Weights of a small transformer language model.
Size: 9 layers, MLP 896 SwiGLU, 43.6M parameters.
Architecture: RMSNorm before each block, no biases in attention or MLP, untied embeddings, normalized queries and keys.
Training: a variant of Muon for these matrices, 4903 steps.
MLP neurons of a small language model. Each row is named by its layer, matrix (gate and up: input weights; down: output weights) and neuron, and shows model dimensions 330-425. Each number is 500 + 50 x the weight over its row's rms, rounded and kept within 0 to 999. Numbers have three digits each. A neuron's up and down rows have the sign that makes its largest values positive.
A block is one neuron, or neurons of one layer that tend to fire together. After each block is what it responds to, as a language model described it from the Wikipedia text at the highest values.

L2.gate23:459496526516455508636480480464460487546582578510560457418515439545445557488494534475455467448511559502452486477532572459523516586570473468449469536534585445487547434383540497426472421498549481473503464555457419537425437538502512410462510480520476485441550429509563379526528652501478511456
L2.up23:516584467488509452482484408533452441553547585548471471524588443527497580511542520514455449485488570492525550498582545513523466525437416488478517478519546419431546403411441432480363481440542435421527407561430493573529484529520527551472462473408606440477528407518613474419408580506535429450
L2.down23:501510549530525539495538510523497576456459546589564491537512497518481566497476541480354501582547472556536522543416567434470435477493529513532509538486566511489444557469530415513520519560453500522458666515572543570522466516545623418488584550628517436460493482550500564523527523520581551387
L2.gate179:458496436545474491490541480530497558567570617453413480591563469475464548459540524573533460525503391572465495555458497519545525502551521547442512467461566511533543513534537496504531519533465438390506430503481407485462519505517575470509545613405385431559485468481514545531458521530482513476
L2.up179:509483403546515576498568383535456524461497515442495500571558514525623582510543561431519451483498482567527460558506523435449537522533438517475501503498504508550607505493519515488449518517414551491479526506499558505437505416588447500492562564452406492580521461517502504557528485568466491475
L2.down179:565553590481596578543551516432508476473507402499546486508504455490548502525501614433421507494518615476456543430604474481375610414457551416482440535430530457460541505520567499452473496421574577541561506456456621523507410356443464501589550548535571596556527520465420444600576519471574462533
L2.gate325:413563622508599503529512584458524456511484466509412509580543547562499596484475462448514432418454523474579443493514575440467429468470484441524434543496549568494547491479449550562540498585457574519483504555486490436529586440542476517474464516558468515451476398479503513433400548532550546412
L2.up325:385506441510365450521457531388369476558484597449500394566469489479597503469487543455550472483544506375506440406581401535479450447462398481528538463484439528542471532533538545506519532524492507469558618529500509559407582567519432480529563514513525489453534509432478432465520509599491455470
L2.down325:505492365505462436482513517456511441445569523463517546399446509453462460455445524483501527555465525473448559530431575439503485453495413478469506491508487534466449499527570519444538532489537441490481518457385550441485556437515452449512424535471521497536458489494438609492529471574570561484
L2.gate642:487474521537486457434484440532518425500535448427489514459491508548555446499547489542644565468494519550541507548460608440559485559500534494546590533470412444588510437531453466473563524559482566459574489510487517570503616557539564514481446519543454466495410427461560436515535548490477501472
L2.up642:553514592541498439531458447481464469482487508503483536581508426484482446474529434469560442570548471496519468493515659489571455514504455487459520557427513562530457503492536569459578527491619530362524404574546453560546563465486465495529462537537442510451451547544520487548551559518394543465
L2.down642:515555529471521517521578421527417503550518520418501541562533434503465491412401465454446415477557484541491488578435516454543500530502470402520529491454545563526479522459479493553501416419563506491433503547536494558521478495393461566487475521497507492483452450444448477559409466489427452425
Description: Mid-word foreign name pieces. Inner or final subword pieces of non-English proper names, often in tables or lists, such as Warm-ian, Saler-ni-tana, Plat-ini, Mona-li.

L5.gate727:482505488458436435472507571500555589543540617379552520594474534478575472530485541501459486534506530417532544516541510498534556552413439484583506544424561459480552472504544615494449381535604504518532514461514519476359527494460554441527522432497549571421452510408553524445525542448499568455
L5.up727:509589485577406500511566476519605538452426543538500566455527565539429551528585550426501562522526518556551419513481507487380589577420553530506603557541469421488617451479499542524515458448596526551410487516517464488451492423599609529501435562470445497467490326550563590447522474420543499545
L5.down727:502495430454464535472570497579487470454532535642502491580488579613465496554469430481557543531489480465537489529582410517416543541425495419500456563457475491444624468543533481438486483525539464552445536431581460601534510441522488463444420546506481407535474476460487493527472610428435507446
Description: Name-slot connectors. Function words and punctuation right before an expected name in biographies and descriptions, e.g. born to, son of, children: (before names), by (after album).

L2.gate213:461528556527473449534556473518396532522504583540487503504550463505474445426563538438577500539564487488466614517420400459478493443600500564438542434455491445478541463474511532490446457540570449582446483419544510513549472483574514482498472568486546468544516454533435480474463608439491518464
L2.up213:503553532448487434571464559524477570575463482530452492481471529520449503492548548422571572460489517550481550474500487487461538458490469586483575523593505546461524442482599499536507496493590591575600524522533581538569505574541498494540540544453552501531509486480460512516433435517495527410
L2.down213:426518517369501472528527414492440495447550440649567432500485499525468524517597516461554474548522494506552431474546573541479564550571542415461557342474480389431534544505501509441506529489525545450545491503460557576546459555587557498443456522504464610587498482491524556566442542395593505464
L2.gate698:511570569499456368480610479501496467620501507531405465504471419492453438487584512500489556452464464481453567473512507485426607448498511496542430498482503396454599455497585568487520491500440552570464484492541478482463539576514517444359504524578516460505420430492456468456379466520522540520
L2.up698:503476480387500438476536536469442555538400477569496517508564446438553501499469523517572525544514506540611522568463523503507551508472493513474498596517407440515453458439502507444571392481494539585518575562429465462546499499474468499519495500372534465511497449497516506400517558508453448456
L2.down698:509511520520533521474579490545475505557520496573511492407539554455516510579597446419480342500549453437462547524438560539456447440488484449500565365575497476505435431392457483466427521434498442520499484500503642456556419460514474422551556523482532513502533507584462503570399542442445472497
L2.gate730:513470473491464395535529587533525450552569626554562482442463440521351445666456555477541567491574507457529492485513474462478567474588438581568544572528481539476539521564470493451498536560565525538524484506537471513580492487504483483488508539503536474499483500530502538493446457465477526419
L2.up730:467403565571550521552490526542535486412485509467484535504515470548492484465546510401421501426490525429456489461464571553505483503521432540496520446507527474519502534386551469548536433523485577604437499510395471497442406420458458460554488453522564468480502422428472452563403513509403463541
L2.down730:410507487525519449500581520471474500524545554487527438524521536528507522458545551566492473474540460520505480605584462468477464452545492485497488566449500499525525453568496487451501541458489503586511573553503485433431471584451490574515583476507527579481549525585546486478527476448562514521
L2.gate770:521506482403463440480553458544503509537522516452511531551527513426507590453377497529505487527430483519423595493557561505446522430496438542499519499489449420510580500508589507470428477500511458698494462438506551398457530559533543476490571495448530479489471422573461529474481572506464571474
L2.up770:516518536442458380399460437496511473539516503484474450471474553400442511501423593501475484425518541575620567459467486468400592434607393435545538493448413510514492415460545450471428494536502448491502506534528482554493470501492538517476476556515467480498396467563473489538591557446532408512
L2.down770:433542474385495493475553360497459558436461555506538568475522602438501500427438483566469474495465422484483526450523523471417486433529506458553555449499549499466547483542453481500446527456495519569469492513516524492508514549502582396465466596473461560552414475531519412440483505493531595523
Description: Sentence-opening clause boundary. The comma or year closing a sentence-initial time or adverbial phrase before the main clause, as in "In 2012," "However," "After the season,".

L5.gate495:483505555543488526548578549572620424488433495560481498535505531538440551408488517541496495386515468559527501480421511538524468522453443476508488485484466500478482569534527487564516607449482568510544512600469525423504464509549468520498520574404469518415455514487449488556555470499585476516
L5.up495:536474464575471544487565589570481546507534487549521375486580534504436584453494460503496356488529525440462482515457508489543499515540471456481495529523477513616563549523484518493517575600481460525537529517498489431460568440510449538482510487590472526447514467472538528457530534546508481506
L5.down495:530494507501402542440421475513522403492472562511498481462485579474551411562424458511471468463488447531487475490484468491607498617636654499605428440490504474486514329473580385455553449512398518486503547470416492511530542489517477497443545513481364597550478521536480509486473559509601535456
Description: Locative prepositions before places. Spatial prepositions, mostly "in", also "from", "of", "into", "on", that introduce a place name or region, often after located, situated, born, lies.

L4.gate109:568485589537476452581459539549529531582533521518505566464534469410516491471525542451598451434467528593581431582528498392459532447443492489438535469605511508452501438439542552474459440474461566470507514463525549432608550532538532516479516560452468434527496480528580482500599478553648551412
L4.up109:537429472378514506553475479510518436575543512458496501469477519597500428517445373584466490418484468482551536593468518528463527528525424555495482498527479476596442525427593397449468581471581480536485565430554543483517499502546441583524531492457427494500506532561444456540571532566514416525
L4.down109:523489520553415375440572570493553465520436473545576468557518590471507467439500565428562497611532402539393425402525504484454444507453458434512477583489490469523446533474466486413469475446433454465489515524514526417440495501404371532457483444435459428473420445407472479398381430448433487461
L4.gate572:519449487557573566546530519483451511520534466478611460592445529469573586467562491475511403471505562379580529564384492513549556478439510466468512572428447488514475537545568463469526467494500536494480466493517598485541465494519498471516548480540562544535513441425526479515574493469546524527
L4.up572:616549542521497518437498488459494573537476601584546512515519482467512467466503520463503535413491524510507513495422530518527510534495486486550460591475517465494409537624489430532599564532461495445528530461470422550509411510442437494536576475502507532499494575455532447478482520446550480556
L4.down572:457511489483527510561393518583465486443636538468560452581516418539410471480495536459475596402499515479516416542551496462514523559488507422532568434469459461457561547462371441534452527549470491477542580527512556445467492524373545583492602530486567480492527467438481486559473546457557533530
L4.gate586:562520482522483538517516483515538546522506507525485376472591500497436558476549530543531524534485484484497519496487476460538479528517575558441623511520443467513465587485571551385523426505538524483466553513504500414468485575526530483511381475411370478434460471463559489444447398528534470476
L4.up586:542495511468441473397585508612544550477490482523526475446542475513531430511573555535498488421449484432477519523469489394549503482495536468524438432473462506511527521455431499443510458445435489419487594504554426421527482486495528464525494547433440445481607535505414439533530457448459467403
L4.down586:495557458450498424442549482528513486424518511530464508475520500509517493528554479441540439517465487494549489590507528389519453435529564504500523515494504547533514523492485448537586436492393395521453384591493445487445519508487483488412431549488488440485462520417496510480440525551519513489
L4.gate671:494474605488492590463444543522455523349486459489451521529523500553494556508453510501601400367460490487589476511463508493522490589484493504503567543504431626521434538490514582487435495522532575515396557445512620596499495532563369423479451458391462535546463453551493472561467627456555502437
L4.up671:440431543454522482481452479562531467591464526598519490486619489538472419491447503439498466504507466557355468557473567496523482390611504438471512467583466511491535484440492564534454538494519590520442508437510568463570554426524393508480492481462523439457495557401465527476456532402529542538
L4.down671:449546478499452542422499466438454479517529502542552466477487505536501566542504542568560526518472476559589543523416535431490529582484479477512557563462509547409503534518501572538485482483409483601426560500474470519373459463478527443554553437518400532439471484533523567499524473547511522551
Description: Location/time prepositions. Prepositions, mostly "in", that open a location or time phrase after a noun, as in "is a town in", "community in", "in 1903"; also "after", "of".

L5.gate444:442555434489606528456518400448450447476486485485566561464464457538532555449514589417544539545450483479477590422514408502420536462515504541587379518481401447470538477476477545433423574514424444455426426514550479534567572495487428597407522482549503436539557532528523506503520457544562439516
L5.up444:439470528504523483502546483505468481389480493436531548497505530468441521500538553421560514459512611466471522618553432538444527459422525468505538475504521561485437612495510607490499516512469449529519473452461389508465509565436530458584479508595502508581495488490516499535474511549551549519
L5.down444:488525506412529458446481471467518422536489511544406561475488451521510493458495541450525444487508535573628540554588488540506457491521414454459467538505603612499490502503529446488495488479460514473429490480543515589448468569587490540517524409475620541511518457435590427444531538594571456456
Description: Team name continuations. Second or later token of sports team and other proper names after a city or opening word, e.g. Boston Red Sox, Los Angeles Heat, Pittsburgh Panthers.

L4.gate291:493405499478475550500489549446499505484499492469498454475556545567445489461437392506471447501537480450521537513583581481521485455467524417497519513510395438536559563553554501461548408526485527445520524436515499410444491558527445567461498527549542389456530414385471506538494447542443506442
L4.up291:464531515480507449456491479596505459447397523517420547510506468527479505578465442578443480513488607498610569577530492463462525480437477525480560495580457612571561586543490449488445550571468574485421496464457546373534496525507531475510519408514504501475615477538480442471493478542542472434
L4.down291:520590378511509432609496478531570423555542487391424550530434513528489456489520476580450566510493562525467497451515582473424503531495434558480470448436610501532433523499506498479527496562495542504480506458423583448454551576409483538566495439445510522456545503449412608539588643499439494542
L4.gate451:500426513580528522498500563504557466424493515560474547483543572416470490497453544525450486498495589471551446530443472451548470414536478474636558439551609482509516457426564542452540484465451522452446461505517516447491541517437468426575513491548529473468550450519507515461517490516414440528
L4.up451:533524524571491606483500557497488503576508556593390568557586524450545463478394536552515471455549499438537472562463567433452525624506422468593518485466522447511552534446457535435495488567495575420517517519546467484503534526525517559500532480619588447504576500520426541474538525556448499529
L4.down451:520456551495426481406504496542423513586607504735517523470470511511456456429545490529503557548567443486535417446566536523516513624520437544443548549526502496531524476555525358505499538526438493493490446496472455498544508514578499492471494477469456594497538502489449505425491541443531524475
L4.gate470:474479564497413520522451430597541439492436479517486556461528523504576506456484457529502476474477484446500424563484530485546448533498447512593642367549447473509571465490505463448539512457447503452553472435501520454513517483508543498524405509494586483534523533481463436408547458538536467497
L4.up470:547464520423525416557410427453421494520503555462585402482490551479451479485510500434412560444451565577458542544553418494550465483440506449561493557504495527469570509549517486485511504499420521484548479522476549506458552466508448518520475482566607370463455465487549506609481577440563506518
L4.down470:488487468476529540578558532414480576475572579504544467476474479538560467569453519554506474493546450451492440557456495529510463545448595458411543483510591499492445503557565460376543489550497510470436499585557503537526535398472504490399569566478466536440611391459530444450515540541421499511
L4.gate712:435507503529509519515478516520492500467551559542597552470464420519456497521314467540494362455492420465526528500529422525378462567371538443496570480508519538551415631497553433412492437521553496457504490478606488428455524493541512494486519472335577480475508518510580445523581452587524487509
L4.up712:496419508440502454482455542575442554507494564443463447523498522523468491513439463481483505462497565450462454536618535619513487460508601417470470430535543477439457511456399437586490468571509475510524486473532566496449454489589449487440536480539526399483533459487534412497395495469501554484
L4.down712:492441486500471447524488525487442452492464501416541524378557542518480530556508439538489514432468508498556493502483495504574483492477484649429521440456492430456449539491524481530459503532403475453443486502458423517602578490527567409514466461503485495531578451558527565472523552514393471586
Description: Mid-name word pieces. Subword fragments inside rare proper names, mostly surnames and foreign place names, e.g. Ekb-law, Bloem-font-ein, Nistel-ro-oy, often in lists and tables.

L4.gate56:582595566473462579522601409444511503479497487498605519555475498474565507444522442552580426454566520465455494488400543483477494480518526423566503450407460460507548467435530511501552486434481480512529501508536524583421508494462521529537424505461497488439573490485520481549498500459505508532
L4.up56:503497504481514514540600525429443551518452465521446542562551495517544497473432472567545547461507537602467419546500487398505527587489498606479535478531506450440510472448494494412468506535395500388518559464497465613449452541599552527491503493510552426334429444559459468453473421494520510567
L4.down56:542635494563446538550555528580554518514485420543551546437395597468485470449470482397539469509568417505551503464481485513437545476498494491468524511491464535553513524549455546442496438535562491532533419472612433504429411600548556526481441505374543558501584516475428503557526549532443538480
L4.gate78:446551513413403529463519523501541492514527491480441507494497558443464518529455495509482473441516404527328506606509520468495546491438479514553467458531572481380513453556533463393470485503532506465536493579587568439352547525493491551467472562584557474476481492471549455453492443517483454396
L4.up78:515440530432452519486518582521556610522470511487434513447506483439476558575491524520462454527525414484474529520598555452560514484585473539513621573524495481536507551506517416604586565594490486493446468605510422399501498579501528401560470533557579475467522506579579522458433474501560437507
L4.down78:444565487444450443399510537503508500498546507543486511549412476476509533477570509482556466523429504518558555468494541496493472445494470489457548464506491495537501460564476518448513537433459560457479518449501538389408454524475445505582511545466493476477482560338532532444476527439494519493
L4.gate456:517433458498557508541529533426464476569527430486541579500493547501539482551496488519492593508518489514448586514414522419515447486525471562436526491439460508590503586481543447481463458511526504517578447525591506416560418448483480453515525587490518468567570544522580510491569452592423508480
L4.up456:468523531466515479451481516508501453477420351477486581544495475492522458587490470533486485526467544496476463487483585629552408429521475433490516602497430445541481458453431536487505412493548509572473482495508466441488468492495536452597434530470423535527480461451666437435510500512402516412
L4.down456:454480525530474519422462470491641589561460504548462434509469432563525499444502573488528422469571523530507505556427460589518463578516420556650479645577445511474509553457524521485456519451609522527470539542456480479447502493420554504487519484528495424467488584501484452504581569451461558531
L4.gate713:492483510387489632449537470540536489487551495520543574525554559521508530472477503482422489428547407516464483438577452447556464553442466537496573483512456518551446442432467507496544443502505388543536557490470523447478476511498475549465478463539534416455551461426539484492490488543441522473
L4.up713:445501505443505570499554430525634494515535543513504525479524581530507463464496551562493556438562423506477508488467437595539540452491466506503530453476468517493545612474477520375484466403472470563464490563562472406464413518497492471499458393526543478522464397494515510445483516504512547423
L4.down713:486521527474547526422585530503619542512528503503516524480446533536464458452475497436485447391537473533455509602396451468534480527528462532491472433496511523485486503528492526511530493509559526522511401604526443585493491398544462543510492517533442525434439571515503588400545484555516489512
Description: Before a coming name. Tokens just before a proper name is expected, chiefly list-item dashes in name lists and the colon after infobox "Born", plus "named for", "such as", "and".

L5.gate587:455536478494539560479458494514450592517586499471577448521452496497526453528469509573487518480529522419602482527599467558473519424550514455494449444543438530601479372630482481471497504527446493530473447474502513432472476510555542504450453489516533517371472535503516418452503467562525488436
L5.up587:506460506490399404440601549438496495468580570504543472562542511520483465544499470466533505478604532453491515511570583455537301465451482558505469457542430567556498448456557592486581482485475372454516590425466485424466484517481509485539515462586516507496551407611419493581566482491654507560
L5.down587:516481530495476538458432490453551512532563429547460494554527472486540538506496507582530516561445497477532482441507453512489415607524471523476462508523510457580476542526577435554608564516491471527535452572542522485504522396526601409411534511475414514481516425523532510542501535510465423504
Description: Surname word pieces. Middle or final subword pieces of multi-token personal surnames, often Germanic, in lists and tables, such as Jur-gen-s, Hilfer-ding, Acker-mann.

L2.gate154:441497486547517483407430466451521554599450563536499502449496564549560513517484481466567560401490484452476534482548459534538499506562498499501488529581497451467549430460584536464499482483440531522552498502538541508467541532479469478433485549450545570553498456536521605484495533498533521454
L2.up154:468484511449427577514409541513480501533540457528517548414556459532580535597555440412528379442448560525426470406545550490590541479481536500434441566467506440402591521514451607585540489518559559510540562555501465481488625645485520503509456564644449551531488501450534608540528605568524482458
L2.down154:442538428502564585445406523515432515548475552402464448381511523447466529492380530479448406504567473442506522415485455458449485383593460590589500541580559525520551512483571544530503509489504485568499540505572472478552537510529422547498509415606428490441504482497555445557441420550505560492
L2.gate360:473533513400417423601449539592521536474503599440490398537532487536495356472511544467653554541498528546447460441392522530498498503467555498531503510476599509548501489536490474436460511527516454503478532460575466485401585553557401525501484524527441490398513512475507574434446540388525453495
L2.up360:516468522517558523419493551553544558463590523446494442464571565483525479523519546416479456564413538492608456453459490462462590535499471496555466519442501494484617532494473521443520443455550542535558545484487479573431457519466459547546527420504522478460573499489590478478533574499533528450
L2.down360:541520554520529472485429396470451463520456564599537510524425593576474547450473512533515488558620431458554476486567515451475518598607459496337521516445558551491539507622617422465439461500465439512506541585489534507467580580582541508477506565493519516513442492516490605520557523494513491461
L2.gate361:518461565419496503487490452513537504523418483509539506553538446540477524537454591441509476447553581510403412477507432483487491431453558484543503394507576474540546502428545495483504462478553438406480486508518432564541432496505542512499482470485569444541500537583488442490487545482464509408
L2.up361:420432525507443410440482523484500532518463466533416584487447458594499492372424523457499408473514503416475443476513467514509461420427474462553500488419548532550571505463551535475389520500480467523382491549489474489490425483466533490448549523559483512583450605516524464446564533521508567405
L2.down361:588502424506501431491445512554490622586517591588547492421492560494447492522454517509518495630568504575472465478462458542581527554484522477514489493484518507448588552482616504464447438503516545454508597417568429530509439523498541517443547520528478494563475487598469665388501479455599481439
L2.gate739:542540567446573480469540532500496638549394547476435580433471564480421473437459440446569557528504485429439513539466541502530521520468471538465544400516603480451486480526451465392464480485505375538506513487504530532460456452489431548444473414559639441437468535460425528492412507487473565451
L2.up739:540501565313561448443514493579513573496417473478388492531498453483418461483494506484506470516604504502522480573457535546518484524449509479477545489564535562547490489551512463388433440542520450542526576527540585499441465428456521520577546397511587558495524550529423539506534485474474525477
L2.down739:449611510602523538515482532430523536566500513531640534468457483442452537517498411475445569562513457496619483530462499421516490452497401529499567527524517564458547547478480469504476535443412472416545488509438482513489422493499487496502545535548527455508476456464485492529465575495508554494
Description: Team and group names. Final plural word of a sports team name or collective noun after a city or "the", e.g. Detroit Pistons, Washington Senators, the Marlins.